{
  "n_head": 5,
  "d_mlp": 640,
  "qk_norm": false,
  "parallel_block": false,
  "init_std_o": 0.00371,
  "lr_head": 0.00559,
  "batch_tokens": 16384,
  "train_tokens": 121200000,
  "dataset": "wikipedia_en"
}
MLP neurons of a small language model. Each row is named by its layer, matrix (up: input weights; down: output weights) and neuron, and shows model dimensions 0-159. Each number is 128 + 32 x the weight over its row's rms, rounded and kept within 0 to 255. Numbers have three digits each.
Before each neuron's rows, "fires in" lists the words (lower case) most often at its 100 highest values on Wikipedia text that the model never trained on.

fires in: "a", "the"
L6.up45:195133154102090146097173080149108164098104129095181133152113103151084135102132095154182151171124142116210181129152112083107110130113107141065160181183199141097058142142078091074105164130158146136080117158152133137174099096046123102124131159164142071172134103093181145118152143163118064087073091176111123122166111152108095172104100135136117187112114178122186161154092132155070145141125100113143083111180133131103118122141128095122153123130152082173139144105116115106145121124118158
L6.down45:197119126130154131073145151131136151095087156149104125099130096128111073141080192116119172064138159125096129175091079165092135152091196159168146147112117126144192138190154116118118124152090115131152148097207159100052095090050142147121128106150142131153143181106083089106168100097133173176128146104141064171102160111159139162184122139084111127153145084125118098086110108142128142181162151142144107182155146110097143023167088106129140110117118098119142128129144144162139069098134114

fires in: "a"
L2.up183:194162136133159169129060033137119132133089133145168174110140061145143181154137127083068152098140159160161129112123151157160112095168126071161108217127123165108098130143124140134095154141143135067169201127086119148124124106059131128119128147191143126119171070105096119144108150103119122118090102094115142116161168148133147152111170074125134129102096120113100106074114113137112138199107225150145147135134089101162163118153099120166097120123109137122081040122088149141112119090109169
L2.down183:120144122145146132070100105116166103098124132183142107165142080121126174142098149158119171152157168142149161108111115126072083152134153096122131165127106198144113143154132071089121105093106112064105128138153197171088172097080146177039130132143151098141117084140144126149150091083140111164075109101177116158114171120179108127080097157132113159150169137128086155166154144136139084142095174116182180174152100084104200125114132138169136122123128080125120055077158129090055180101090139

fires in: "also", "well", "often", "in", "now", "upon"
L2.up524:175129089131118094101147108168130119126137145129075117145177192194177099130128120127146168134131114061109123146100116107129103108092177115159097143099131140082128129115124143135132148045165104087128090142108138057125039078108130173119102163045132147156055180113147117088080138133097103149186107095140147155134153123156175137120121175141159119072106075090144161163152169208131163107140129121125122181099154120146140100185165145112124126096128140100180201126129138134079125059129134
L2.down524:110145104091129124155102167059098136112106165101133118143101128059137124074136066183125051100098180040118067104116151126129147159144172158155049123144108138152133143105150177103119124152080152156141137122107159164152177151131125089136122092189127108083125138096118136157132138142144156151122127162161133174192119094166115162146141088145134171144152085132144070123126181142123176131114158094122122103156070202104168167111109070112104161173098100127090117099125152131138203066164165

fires in: "it", "be", "his", "was", "being"
L2.up372:100160094101165153171084118172137160096126045155145120135096113183087097129140136079137151094106161157149170142141138158115157164105133185089141142101179155128114100189117048125134170158086125143150105130187116159139073139139104171137155146112172074122144146060149136121099148153154132105103123156099184157104138057106150154108050200106141081087088100117116122108068153112122155100135060166117159084140064151112075132136154159147146125086089178134120114125104125148092147082115164
L2.down372:171112120132152161134173126083080103107131096185081124151163142100103152128110144096115210100162139152084118101099155127093117163134099109124156154182093154088189153092078137138134079126149158151104170116128208089148121112092123098135148035109138129124133134146166109197120115104149109115125071123138123056160080089116094125122132106151147150186163126130099101078145164120095162109157170113174214093137143115097186088148131088148141142175112123087127080169150108157196120082092134

fires in: "he", "husband"
L2.up107:057158130097165162126113147134087183123076120180146141139066100131167088146151133092077153121105169119118097167133144157168115148127223142110117135107145122118181118115148164166134071088096145110127118131176072129116054089165179116127103145126126160118164146105148141097094138139158090120156161171094119186127129126173113180098152116130111116060102056067107109111212177121113159189118112172119081093139116157155096184130112154165086158107120113106120114109118110115111065130080160
L2.down107:144160139120075154087124146146108153096129107159151089173073124063181099137108134082113122070146161124146127153122139162139086170162079133177115136085107208139123080155108162182110089164181121117089134167188127119131103121157090149106108131191123085136149146118179095150147070193109081095158156179126108111113089165174206164120101103120120180117118109131149123103137111182120129071152167149096116197113152161085150109129142152034095132098147094083136134104119153112118142089100134

fires in: "the"
L2.up405:102175164186056153110135119149126114094128053141184128118168125179120156139110127140155117154085189071101146118145172103024114138090105179183163105151150132106097089163086154152125166158125116127109136126127102127145177092094149160192155056149134132073085093100183141104172146139137142093104119100100158156123059102087125142116159156145139119102087094105094155111105172134135091138109131111113140153138150119194121136076102132132093147112146121112210124151121226113157109111139146
L2.down405:119116142080178160153093163103101108121209121191085115144110168131155111136125169121111151129163118182142093128131128125180104063105214145105125194149128073141154205092168113125130168112171154073168153166142108109157078133159134113102137158040114147151144142132144113137095053118111156129081153182134070141141158146133077145129097097120154107190114132139178111155108126113119153118113086144078098109081151135129125121167137139121145141086116100132061163092151087073111113164057114

fires in: "which", "it", "that"
L6.up529:105137091125110130194143119131144191096112119160138111166050122205106120148098057123084100128099148147091154178115125083164135131109068144137163118151109153089130117196149108106156145087174083121046158160130116138103108163115124097129107120142135177154172116068132155122102144148187115083108136168163145105078140117170106171147123140107148116128160006129075126155109140096112114160124086130093201098138142182157133122147117161067079112115111106071160110115113124138165103122162120
L6.down529:207120119144098132055168110156075116156155143073133090138135058117159124098161086129119139138139118130106098075088142101101122166112173100163144093134127158121157114076123145143137098170140143186158122170095065163142174132104063151123152148109096087071109178103138003120168128099086166100094141107081112170144130163186119123173102115127104165149102149085160134118174144122138161063112101156136130158105129196126109137160155122160202117147118158176122092141096156132135144122123142

fires in: "which", "well"
L2.up19:121125161131237165108107075148160153110110120122149154118134151161128123141174174122143109085133065119105166134108122110071093081117138112157156067092132157098097153145108129088097152152146157110099129165033145210119139154084143204092192116077131155193119190151116128100137176105135139078098112109067160102108141201103107118130158135182145129106183100142118089107114099134127122166148133103148160142130116158127133102148154131126139094120083099066136136140150106171078136133055139
L2.down19:105122094158161144134129103173138131139144138092065088092124120119166140109138131104148157186175109148086108104143119138197129146112117124158130142207132198104135130165071127045108129158152143134154134130128087085101121090085114065129096122076195131123148125120056124168161231166129089202139130124039155129120108116208086146120170140108147145143081127133161116067129127090118115099176079130127156094143157119112144111132142109159066168137145150140125098128111148081141115151154166

fires in: "be", "is", "was", "been"
L2.up607:117171160076123108031159122161157165105123083097134089116089150203143135061121143145136146127174233088113203191107141146160156095078148155079162152153115160104117101140112153159129102135109136077202061113166087114127085127083146094142099162107147145141098101154098114077130115167107061104117102130100148135109154157146113148168166173161141143171153083162171130162116147146103143120155104114085139097103147167109100146154124162117139100141145110117129115150164129147142132099054169
L2.down607:189111149180129148166064172102128070176154120118080161119139136145133186150149132087110172114122120162124080100163127148130130127106095144187144141155140174172127150135113175141096154166099109105113179091132089047114128125106139142112075151120186127059071103108135079151127070181108152118106080129121135116117096114081169145088102111103153119147093123148111145097092148101128160090179151149189137189148112105082206069089111109154089159136106141132076172085111144152203141104139122

fires in: "his", "the", "her", "him", "listen", "your"
L6.up267:155145121164108194113078086112112108153131146148173137101104092077120106160158150194114135118152125143171084092112126142184124132173122146165141214115188088139134164101151105140173083082067133124154126169143147136158140133091145111061046134168129122102105142050105088120127137145120115143126115137073168106127097142137141167104123088139134104140102158125091175119131158138057099088090095154102191074168148106164110069103109116190149094128142135135067156134082079199130155139137107
L6.down267:148201150051144132101124142086127106141103161125135131106164180165095154106137160089185141149082154112119133127062185144189124151144200116099076076152132142128128110142136136108149131097125134111108150127092100154149105078148102120099179080086109090109103125173138179124221120109125168095146121105089060178135131123133137146134152161165170158168116145060156129103117112122095130117108113119072154139098171160143048075063115132108122103199110099142128131109174195096163139144097117

fires in: "the", "group"
L2.up133:105135185141142088136129180118164124175115101129167159156186092187116134141177128099190138121152133175049159080102101102138095091093089099139129123129134089134121118232138099094128226119159163086095077162086080092119144079095109101145133097109102151122077162118110113135124133161121074112117169101155142133089159107115123117098109171116154134118099110197161133132128099151107117157107133095169195066133079079107122139119123108126110161154174169164177149092126173095157142139133176
L2.down133:116167138093079126128104160128120136086146067190119088067083149134125111085108136167105142071165127087157109088119070069119102147110117151140135152095145135140178163100174153141077140193116071118185172096131158150117141085120152102126133096163151152102169093135081134133123163131137146082048124146128116158117097076129166109089160142130124066142107105137068163128137117150128148186126149138116076109148205080156152151142194165140128157127167147147113095154152170137123056182200132

fires in: "he", "his", "were", "she"
L2.up630:170089117124053084126110101178134129098110158176174101098122076181084142082077151129098166092072104204133182148097178142133121161153159079164143109105133104082092142144141083142119124106140143158136128133100120071171136090123125148185157114130087155155142097062139157115150219147147095133128140107085130124084117113162167146086175171111140118073180099130088119138166121150128115159140073137126095148137173189092150148083145077152107145114118090188070109112114135157135102130124186
L2.down630:165138112188115086148091137161127111135118089153057178147125123098138139123106155123115154116093119139068103098140146203189117120117126139172108143144152157141137116168098119127128115173117084135176115120076135089135138100145162096144201130104110094167106164158126167156099188181133115097093103136093143173042137117146121116130111180167074144104177185140125106159157109145170070143111111144158098146136126077116176123093162105118161080150048137190054080160117102153074078125084142

fires in: "the", "microbiologist", "inherited", "kingdom", "very"
L2.up378:106118120128146154170119116173140095090082098173118017144153108224161129120155136131158133177110099150168151172167079147151084141130138113084139095175144121113121070152122084101116170116113142113118155159160141141139224101053154113111090113132124147094109060141117169176132179109180124104144142126154138090148116093121151151098067144068181142163129147134122124102104136119127118128142152073076122122089143074170116123114159179108106124143116137178093106113064141082137121086100186
L2.down378:113174156181146150150155102150103199131140110165103154197079134151117076109080097114133091081109117155104166125192167085065100152136145105108117143130091111103106093177152152158112173107129142180135127122126146116056065111123161151144123083112133168130084129080134069122143067135166119135106147145133135137128096136130110092104088192084112121172152078180111082122154158142120092156174110189164129157149159152179078071133157148111124135130138127204104088138203121091132136153070096

fires in: "and", "or", "data", "known", "proposals"
L2.up477:169141161105141131108170159139122129096093122105117212165144189200140164112185129103092153162179111150108120111109154098185109142106173126130120120130096176122130120095105116160104097103154080086098127102121166122135046146129176140147148086105129114128069118186187136103139130093086117073148184137185135106122113138087137118149165057043118138154106127125154130081097133075092094129188108105124093153121078088146078094153153174135125144128100114155215116120151164124143101172082143
L2.down477:167162114157097121187126105133167136140093154148105094087094081120113060159074060118135166103106114147214091109156096040115162166163118142164193143112117158125115119151151168181166104129152151125135125157099099141133173097106135124137132072127084089142190113149051122108122151172163184093115108132108172074141134115138171133124128153141186113088134166162084083166121153175100185138089079080120155122132133161159112085189072124150104128116104111151120081106094130089125134121161144

fires in: "he"
L2.up49:136087129126128125134156164157097164118169116160085142174180102176110179101141103109095141127121070097095133096109123073138142163099165146107159089099107127084129147077131088176170121145147063137093087102142106106176164080066145069108090140124152138157094183084156156093130140121121147105202146101138124188121166126129147110115166118074123142067124109099117146127139193123095081139152098117128189148124185146089151111149077220168153114153131079119149096120106143161039148160115151
L2.down49:133155135174146115158074147120120134108095159107101189138173109064113155054100124118144108166110125118154130101133140119118149141127093171192190167082104114131075101166144160123154120148131147142134183202168155097085113144213151137133058138103196132184141133129132077170104154138060122132049159122108084163111138138130158099106082103117125118153133132119168118124097125078149169143143100078173144094155106152074161105123133089034097169130121113127159134112103159066165121129101109

fires in: "he", "they"
L2.up358:158152176075136172135152127181134120118129141124182133095127134122069130060168094129141160083080118134133147157078136109140128103082162164173157147142098052075162096159131126163093151163126175195143111041106114098096121153109175140137168111109147149108169123046194071118148139151111112123120121117109119106120171094188141176110103156168092118118122097130132130090122138122122115237137129078165140085116128175072107103130130180189099153170134114106125093150098123139112105140123076
L2.down358:097136099143107116151085161052161096078126173092145125141184137122150172137087130120134094203149167158153101074170123147111166117147155106096116143091181107139113147135123137124125114154145098105090123135094125065093154175140109138109081153153135102175155083116084038154102141110072089073137117194154095109177121165084183092114133159130096122108173115135131137145203102117164130130143052106100112151195141144185176164137133144134138175139136085115108150085178090064114146142124147

fires in: "that", "not", "both", "them", "which"
L6.up558:144123165118098141109079107118162075156116144162113113158134163228141073136155169132131141119121148136164123088142152133104184120071122131108116147132180132074132201114123131083122168139110148102136111105127121099091158100061078153065145131148173074184126113069111176096159157129095087131140140183101093159134112099127190174119112143062137100127158047098055160145140190114139132078173147162163149108099111165110174095138098090091173120126143129127156078111104103159103156143152140
L6.down558:147122142132141151172118129148082152111110068079152130084094130083138128142123068107088128121113060144115121172079107141161144119200159069158110072141120178153115076120134130146192067148151086177130166157144122177093110171150138125113115178145115147105148134116155107129125096108172138142102145147163150196152160125155123125067085076165143178149089160091200091067143110096116111179128093118119084100144075161189161170099135132175045158168107087116124148122123103111174131112114134

fires in: "and", "or", "be"
L6.up242:161105170172170133112168170161092137145117127147155158168131130154157130125121103145128194132067141082246117131187159113144124122107114096138164135104139135075135081085163153093100113111139096170128124112105113154078107129100136130119111159151102142060077073090116132112169110152161094051177105106131076115167129105099125139151101143082095112074052132094138110164082179146123149113167128129222137127108134088137176106136098160147130087153158143140190125188131125132160076086138126
L6.down242:123176099113095125148142076098140184102160127165124094076112105098140120187157144082085087099154105162067188190144108102114161129156131131215151141084090144170125128142080111113161120112104152077172185129124167074134128149150105123127130104143108140093099165111176072126126214133148165100129140134108139170108103084185215116110141156126151159113131084130104203148158095130162143156108072167129153127141098173115110076151121120132134114145092103151141054154059107132104105131127157